Weights of a small GPT-style language model, trained from scratch on English Wikipedia: width 256, vocabulary 2048.
MLP neurons of a small language model. Each row is named by its layer, matrix (down: output weights) and neuron, and shows model dimensions 0-127. Each number is 128 + 32 x the weight over its row's rms, rounded and kept within 0 to 255. Numbers have three digits each.
A block is one neuron, or neurons of one layer that tend to fire together. After each block is what it responds to, as a language model described it from the Wikipedia text at the highest values.

L8.down505:121127095144149124139129157169090137134135099131138149082080106120188137144160171120177159196141184174122157099095129153119161111125074102107079090118122159132102111197086152147170064142099127114206128137165103147110178135144150145165126116132153073102147161131118134118048136083119092133100182190093106117140130151157135123093088102165153062110161107103123106122180170149133146174154
Word-start fragments

L11.down32:140066098091058129134155129162144133129094130131197075078166105124159174138160093174095175121082115129113202156111169133131117110126177191183064109178120166133156195086152113070138143148122139144132138110095143064135148177127138137117070203131120172148084117079122158092159151130068131126136109151157101114115139182167101102134134130106088109191111087131137140110144138085081130088136
L11.down357:171133113037113153151128084135151137153102117089157146084109085131140132114115139181090107158139093101131157136174124116135148102105119135097187112074199140060177114127109033114146099093093173118132125168138109095119108129145113154118096117163104136070126165123096117102084183040137118060164107151168182141102095110103125125102114157159114063120098171083138091142181144183157117175177
L11.down463:158115145177134137110107142170153123119121135185125087119045134125103130120108191127107127158151126105117121160149163147114115108113093092089169187186134154134122124144101049111135175082085198132091091091117118077111097113071099206145086158089127154062100066130146100150180135106125094131110165104127111162103140171076122182133121061166141113142114171121100155123113151170159050169096
L11.down537:186183093088087133118111086097139120120133142113172167079139159157129111049098129065098139090135087150184102124092068133120102138097165165065172123120132166165138114158151137130094154114089078114187132163147098112144136136106089114139149075152134050170082186107134115148181151083094198135114143139088114111170125123094162191163150128100076148103139190126104133127160127131151137152147
L11.down571:147063082111123138106137142085133128100144136188106146119134167139156094147123157125161156166081123103133152089082119119173172113225170114092118091149072116125124082084147139196097084126148110188177147143201072152179093112092152061126138101161116126134152093090085157067132155133099108180171113170152150108133163113139071093125145076100123131112132114171169068150180118087101105167174
L11.down718:127119134104189119121142106179153206159103160048109141127101129077115158110099164113072147059092174110104117199203141144157127156097105113127183107166124152141124177076159065174082115128177131183106145116150128134130079118097137176089156031115168114141127111128128082140143165150104149161101112109091127096140172079134148061084177147130090130163064127149122091166079144113127141127173
L11.down742:067127120171075140082059094099157173162084140142112164121153133120077154128173115148148126135119140112142100080083123167132106073073168162127144131107214190117094118129150169172121116134144114167126134080153177121116129107090119163114152141122086140038146159122121103120191099125103126122108129117139146124111209115116141118135122108212115081137095137112095163095150067130139184102112
L11.down753:167128102069119102129079120143107058135130135134132133150163120155118149141117148104114136100130103142059088141143168179184164092160073143139131180130181119181159177210104098186175140080112130130079158056136158111102160171128154122128109073158130086142116144106091147130133118122088134108143138108138141155116121071137151129171107060128168071128071110126153104132139151053072048155150
L11.down822:086167161182163088167098141116157106127167070117138079162131137180173135137142169169137136148064130157088147168139108157113121119178152148099110073086125160151140094090084154074072147051077171184112140090155113118128106114099131172104124095129128087116121129113134138167087110142143078146059103098181183118166124099063155109151061087143138114111200128126112106113071165166083144126142
L11.down833:133195124087090123071092143116157141167188110142114122090128154143103127132207140175122109064090131169107137118120082126083089131111183122157183095140145080085143050105099180079161172123121113132137058168128152114156118185105149121147136088126139116177115090138102035120167159145137168194120116173114132143145133062135129160123158102129048146168086143134124155097159191149137098123160
L11.down846:106164194099145189089127105153122242188108105078174133153091093093065154109089162105171096130111146146146120096117147155095099113061107111137118102165101143137161132131075155175094132172113056091152143187122040081104162094091106101094168185105130088145151126108120149218126098154146170108101132146121129153097126121159165141127191146115109170135164131087143147161135099121138170130104
L11.down853:124137160104153112141162134155111112180153077166091144175095117127139126116097145131117107094159169149154196136151119147088139088180120125094116089061154132172125175171078141101082185111102100060133176159153098115140090143111102134153141137119137175180179101176141102174147091117144136120132096134105135141093125133121109060144126131107059073124082208122132152172123203160115140119152
L11.down894:144195106096116071135117159112189130108117081226144121173127162091178083078125146134116095140121125085134109174116076071165080110189125121139139126129130101160106117138162084106120149082157129102090122093147108131115107117160112151171152120141125097170170132117099154151100135087099156098138111147123126120204130143155107135108150145158138134096164169117130110204073164137124140120149
L11.down947:139145125148064115083163112157080147151156152131157178113147098165154130154136106133153094145159140143114121164077130150150085054132138126095162133122050118215120122074132136137080180132111090166138076154173095123139150130192181098162137111103205100189160125148163081102094116125100176153099149065103114140126185203139092143101127177104147118143072155158153150093135110133141100107124
L11.down948:112087115107128098122158147164143077146170137158114140162118127182114143127141086145160173139155103150133116089102168161179095143058123156118152102137093139141107141184103162105118146107125099171118162163128124183173150092111094118121143126136142146100138123071123090146139111123149018053058080112097096137157171150153137093203148101144108084122123139151132129142100138163114095150097
L11.down1022:145116139121144076124057075067159127124130148149080127131091121126130132125076127077132121138157122101045136093153146161131125110191143120147157154178154115110212170080152098134107092165127121132087108104128115131112176116122104126179150143099082141147092134142165089077178127151111152112124101133054102121143162049077117122134126123211111133145144128149116152156174083154121090114109
Word-initial name fragments

L11.down4:149158167067120130128091112116162104108088130170111131074077108143172146127117120152115147102143111152098117080115113090169139179147098175107154118103182169226130176060118205115089141139114123132138127143089097143187095169033099199145178139142160116142180114145122097093152133169099169084091092128117082109121128152135131152102116115178122101118124144100110193111098135162104075139139
L11.down72:071163143133200118175190097110111139092085163120109126062111117094138122106152106132096074107132129118156111105090133104119134183092143143155137183166137141142140104137134074139135151103114177106140116128146114073183106141114066126131104192128170095053105089100163132079118156168107166128123058112093143108145234078153160147138067141143172089149123131113125143113158116156102159138143
L11.down145:131106182114147144151130135111118148095089097140090129163111154144108160169139130157126147096156112161135134112135101162137129148103159095151128143087142102127123164057211171114126121143102118204115104121116162117165098126103129107138166150116132170143164178113078140118112129154119083132142090094129110084112145117083099084165130135149136135086105150160084152171179157126094102191134
L11.down151:163181110164135122147133117153174110178110123152174136175078149134077107097114153148115092139127080082196076133142116067115151130131132112175136129165136108102162110131072148138125137118095105113132137155105117078161170169153138090142126150107080053135132139127107124143129132106102075152100111114178071122085124166076122119095143121090127112088126079132126107146139113167118233168120
L11.down192:123096130100154112120167090148126113162152107130136073117166121118117121141187124130126130118063183167112105126167119146124121095214159072134118138147162199094110137134185158135098076116118073108083119119180152182119163151134139105151171129141095144122157141171133098146143078104092103157113187122103025108125130147117033124111129118149119127133151154158118139182108118066077180128180
L11.down227:087116138116148149159200172093136097144106083099134113113132153095118099179135087158145180114154056172114127139152124119172162100206151134134111132113165145125172098208152142112173083171132130139155130162060100157175132058131120145092132140157124098122136157182073132113110093136135131098150140119089163096109186087143178139125118128159114120171148137156173117082133157096142114177119
L11.down244:035107124145136117146147125105153136150176073090103142100148058158131099138172109150068161135106123094140178125134113104160098128099151141092123143164132142054142141109117088125169123163113110108061121093132116116095124099119169142185092104141128188151131120060106060118130147119110185101174175178123160118160092127149143102160142126120127131117122159131156142187158130167200115145146
L11.down275:091166122149180079201166083158124074117141082171132109180158140078118144117108102075095115163153122166114174170135126099117144158099129123156094069082111152148110122068045149097126138138140107130078120115147137104156177109179114159159144158149067109125104143089103169114174138169164158130131151161052123103084153128171168134096125112177127103113168141131158149116135156057136143107103
L11.down293:089141131071161139133149141148083150161150166160157158115157156170075116102151083138181081138125125090154098158175199143073175141167179110124102130108104094122157150168104092166107056093095140103114109137148108089109162151094083063104122130108079095102121123130059124140134118099111160155127119066120188143113077099126185151122173119114077145127137132197164194092100156126102109118101
L11.down295:122131118104126159118066142087117148116138093108162126083081156083102119112056120147144136163127119172140164111145118124096076111115150085123081145182163124153100161180118095187134137084184142114138144083163130166086140121144164125125082248081123129110118112124096169158158113156125133172172101169157162087124106143110075152134139143052168142054140129141191097110217107117107097111143
L11.down304:072146104184158135159164129136121125125115178132072120093224139080119117094082123090170140080096097089063058122114085152153107087133139119101089132177160145149146123115073129082137148155142149109154121132079135174116134104185117098121133110144110155127131104165156200085085128135121122157124124140100149108152105106186121196069124174131156141151126128177101139095168143131164135152132
L11.down505:113141083104158158116175069157171150137175113164085115131135175153159134093119125099146129150099146130138118106153147160190084123097115083096165117108178105152089139141190115162063112120103124110108157115161134147126167170089155138112174167156110126117122108124128126190179148106095060136111195098100155108142106121118166079189171135139105137116091125062103121181132128153157126099142
L11.down573:154091127083187128081160143144142178115116153134147088118151153129116119084145082119163119125100154173119182150128156142132157145186075151093216100143135139126116120144165101149135152120129107125119066164091134158147141124126141126093116119159105123105104109147124106151097132127151098152121105067094159145132114097121175108178120181110088150170047112152100125140068169050122130137106
L11.down655:150082172103149104095179125058112130129105179103093144127125160167119150115166101131161089121124136123054160138082133093142075128091161081165107170131140175152159133200115133132118117119131136149052165117129105162127095108130184121141073139129131086118102127121148101177115116140109121130138173115135180116158092133109103134094161113144147131089125167173164151139179085157115180175118
L11.down747:119091098169104199123151138135114117141176145108214085134128113093133050093065148102126157128128141091137122104091116147135130099117132131105105051206165153093169102210141116133130088141128117104095169142152088169122151108169109080074169148162134113058187098097124129105135119147119126103142143136084097139181160140124131135163136164172155134125091115123124100149106131092140116113134
L11.down763:106136161109151111079130148130093146186127115128152077133085073099098129049120128091095105126172195099109105140179176104179128086107123188132155139130123089168119178101113095137139121146069196108133137096045077143077154147166127100141162154171149076091122152110155161116152114056148115100134127123109119119156167099108136142096123169106119089142155128083164167104148098114140139156127
Adjective endings before nouns

L8.down401:103118097057164146130068161150135086162131091122131132122137108135147160120128075205119120143141116056105120118175126134121151123165137093147149195109132123129086168131145107136144141125196088157081135131099128093102103107050145119132079132123134177122086125108123119185130063109150167163166124123166107123118207142118156127117060105099124131056090156114159067113121101119157104119130
Before a person's name

L9.down58:162185137144066072127102119161163188080139068122107132057096162102117082044135155124119117146092165162151089134118135128133131146096062195092129191197144168168136138082173112122105138156099117174154151063135126114101124138080130071132090127167127083073122090085127117155122152133118101136145092168159094162086189107122165102174163114145202140094096139099156097140154140145092121131101
L9.down665:157112158066205097167118137168116100131108103166132129125188115095178106094155135102103158094141160146130088169140096168109118160097088075110155136127145174112098110171161117103080154086121102168085145116101078127120183153151133104129085146111141167123125151167147114114115170152143119126074134155134137120117136088105118126155118113158094128086115175133130141153189102144066129120136
L9.down749:160090098109107132143137085119142146107142127119116115122099137153145143202041113127153077064177120163121058112102097180152121146158132124141110086094115135160158138110119128173173134121076076185095192173163126169122139076157144134102144094120157140162123082128127168134083132135151137123169090149116094135142243115135094117178067067157152113094148089120213157134066160073146088170132
L9.down959:145142104164159088118147120150150119141115099107136080112150116153109048094115104153124133117095168181139088112202122093152173090048099054108100118164135204096183128158102132160173167083160113173153168166115067118176123157099105124137167121166097099130181145126145084112104166146107176111076067131113149153128168125127102093094132159130105205145093134112131079118088141099123140140153
Word-initial Me/I pieces

L11.down13:150174151137121079051106137150072168113146130164134190182117130206150102136163099110144098121184143127081133137106145128155124138100121127097203151130147112150125131160184099100109108151092094112100135147125154132118163118157092110128119147100125119134122188107105180174172105086150114129083131127081125158133076149067126067161070118196177122132110110153117092149166134152131140165141
L11.down62:172129121105070162169169148104118168089142111119120078134135128103126097116159166088144165118117156112136142116092163138156105084188122142116155125104101189116098121130154132166141166130129156121139101094093120145214119150122106099127117166110192076118131111136123100142145150096091116135204089099085154083090108148151184155110122119106129142094171064081134121105097127135129104075121
L11.down111:124124160055106159144092083156129157085173176128110140147087130141101131146161146149079104153136171174136075149085145083129168131169073067136194138131131131120093143114149139088192204106078108124126116068097163155101137137143108085108136130075072137128100123115108136133169156045087103138113148117167098162110122151179137093113140142123109113145069125132086108181154094099131092148131
L11.down211:147091143084115134131089131227169135146179129097128110079097139118072132145132098085146110126176185144097155082103110157125116118132085146095097139129118163130103185143088110126072108176145140164091113142173209158111117159146092105114103091125127111162135150128064153150154118126150124129208110100204097151102143106063154135122151133127115089109088103107160159139126141116129095156100
L11.down251:137120137181128087099116143121118172079123092114109096100185133141157063083066176124151072131168137115125087152123172142100190093188106114166088128140116116122167147108190120104105131102102090151113110140110112128143125096094187061138126171138166056130112072159148104119136134148201100151153122139120098175143107146124131173155137117080110150096093172092098152126109130141113130168148
L11.down396:130152108163125134219137099144103111134083147135119065045117148183147161104051171079067161155175168159129110123120138104169124105145177134075099130101078153106153069136154147172117192117137130115115141119123135088145164137072162156139156091118137093118085113140069151151158166131099088112138119109175129102172089088124123180088118149161165121137121137129190127163189127125143169176073
L11.down464:131149103164112121120112128101125141113095073144175156169133111121108113105163164197145180121147148097137110129118129127139124068145092183129130100133090156149141063141122163123113160135144156087212124117088104080144151175115127110111088140160083148118071139172104133126118142163151106082114113139133143073040109154111113117140137138094119096153149106157155111178120107120185086126159
L11.down503:120138183117135104081129107113113112041087164144125119102085112077159119222139141177128133159105155125139156110118095119118117126147132080163052116145115177095082120080151092124156098146150202099191131102143112168136113192139129135127142176101104150135070106124191063168138131126139153125127116173127116124178113089167105126146111140157185059094102138148090099166177165106111130111161
L11.down523:169141103093146222068117123139129131106058184150159167147119152170096117125131134135088164160129149125131140109192086091100129134112154139114119155134104085088108122157140170140113139108167142151147121113023103151102138055090170126125114154104116148079126153096133095122123138106115078149106121090091131064100145147198090071124139072120166160140156124108125204142122103126149158103142
L11.down535:162130135067146182141143128147152180073163125100136159133107138118082151147132167203157100135142113083127117066171091099154115156148098074137139131195166091086090122184163143148164149158139085197127113152071160144179128092139146099113078100148160129129118154111090119156178197148137100130157126120195107138093143137079178167052087141116072127141089094170100115170169101099075154146097
L11.down584:096124098104142109131103132106090149133145103129121139134107103119148149140171147101143080124089193102167102154160091115152114133137081133094095086162174157149175114113159158147148091177139174157106107182169128115136187111131164157162124173116117125172088095127135136163103101121108146080114095121124129117109160128184114119082113161100052099091113114164123127118159170117141148126103
L11.down597:150156138126064118133151072102145112146152143071147130183156142149128088159142135122144132172089137172142141137110108118143084126159111126087087179128072127101102101175111138207103113128125152160138109118187080133135158116086135157183125181137154106105071152123067074127120100114142132151151157167161094092127137143090117147144108149139137144081099082118123129200118132112063107147086
L11.down651:099171133165140103102098131164159116156180103106104118168179088130112121174140114057118090153135160133149173125106111137091070142120133198199166121093126151128102097107139087119159075144139149094174140063152086127198097160110174128148131132091105103113120164127115043083123140148142125141091207125129106127159123119132073176103114094192186084113166183141064133125158129143161110129126
L11.down737:141193087072185105142177126152090129144134137098149160146114098118118109089093105138149114201138140109143127147239101131079131113131115127081105137089094067136134106211159075109140141149151128147144102135183154092154148083157153147062102120130137125099107145103142141143139137090101116095165129127160109172120116109095166164133125122131179159087137141128087138119101106127068099183154
L11.down917:127137116154101074166092157130143128107157185077116082113118111170127121125107126139114106113156096172182139137105074095114142135164127129106168149140175162143162123164062159040160108112145060114128163113077151123209117108159128119097165120065109129135154137184130105080068113073149074144100156180079111118103195130123155086105088113116163140097129170169125132132155120166123104087170
L11.down934:102083104112156059133139133109141076156138157059130136130147141114077136040087045167149181144085154184186175097170166144118156139175153092130089139082097119112120161163126159084153102140116218144099086158131116146129036120141090148122098164119190131160100120156106167105084111143127128099104129160159117163132144082112174113149110087102141121100106108117181148130142097175124127142134
Before a person's name

L9.down93:121101120115151089146159136150122126110149107089163164113069121155150137154113127108129072197049108121060183203127142142120100108107182091148100138119130135110091160152097143108112180045106120190096081147132114110099103109173102051181178168127135152049137161165143144199141114110109135100141112125102141152117160117176123097099149154114137108178107111096099085098120153100153080090132
L9.down375:143110175160089107119146173070130120173151102132157140109112160104145129118179077127185076158119135156119132151159127097183173180126130117160055065119049155159110083130134112099131152141103144167145061129151139160167077119134114079191151200150113129144139079143163130103099086110097087131130145075153074144163070168112148133103078153104137089101052070124094055163128141104142162168105
L9.down489:155169182131110104072156112067128096089121118111130129097123192110121142141191152083145147159137146131112095153104156129130142138042132116170132164092153063164149145105162133161139094110072114155155167073128118167152121178140146177176129178116124070086123126128131121182098134147032140127133142121098114156138159119124177170178192157117142124156134096113096091162051125092099115119086
L9.down946:126187165128108188086090125192131128132106073105117134166109144140118133107078147148112221121125124151144126135078157128087140136067111096098131099100134106141034156097125128128154106099166164120145151102117176125092077135180132137123145086144154089118118143055118155156143150166144109145150135149120118128138160127147146126096117142169170075124119112107132115084089118071156125195083
Attributive adjective endings

L8.down863:095114105175157132164088135125118146184122174151118098111159088186116115140150133117126127144081117209136161122112116103149118150085197114071129117128096106110164104162124088115124145165174115105106112066092145127115134183148150074124132175151140137092135104140068173127124108164063087168156114188097106094144085121125172136100120157064129115079080076161163125146139107110114112138105
Stems awaiting suffixes

L9.down44:120141139178125111104129079149180128079164126094129122128196101155111125146090133120137121127146132150144087169137134179081061147209120190090086154144130125133139116128180112207138111180157136126145088104176111117113125096109083139163144189108096013094109084131123077087187154152133120147120147150083107082123131149097110157159060151188110087087078084125120086170131146126093124167104
L9.down155:122160179192094164097119084135087148115138156090128144119151115137119143094147171093108143140142142131133123115115166077186164144119158157101153088071162076143141082200093139170153154125102134124098157114166159202079137165137166109210217139198073078119120086076128118089128075132124138148183073135139083138127191155116138145117067162175168166101130098111124120149104125101113097098098
L9.down422:187150115107138083137115064176147162163141129119136118093105146120138103157084121132137128128076150113106122116103067077101070101174104118149202128106113063052121209126079113145117099109133206127174138086138087122131129155136218113119134203124102132117122150142108091166112132121125029108100095163140105110132146103194142135161129160075189141102121155136102093121071190168138168150131
L9.down897:151110111099105104105175079154083129130158148124099168175131132164102140129176138133140101138121163120094095145140111108149106106151080099103151171107089077150126126150096169139167128115084084175151099071155165145171139153133179085154171111069046086120112145127195145159189091146162090177179142154131087126089199182048159159136083072145160133092106138154173109139113121104121039153106
First name endings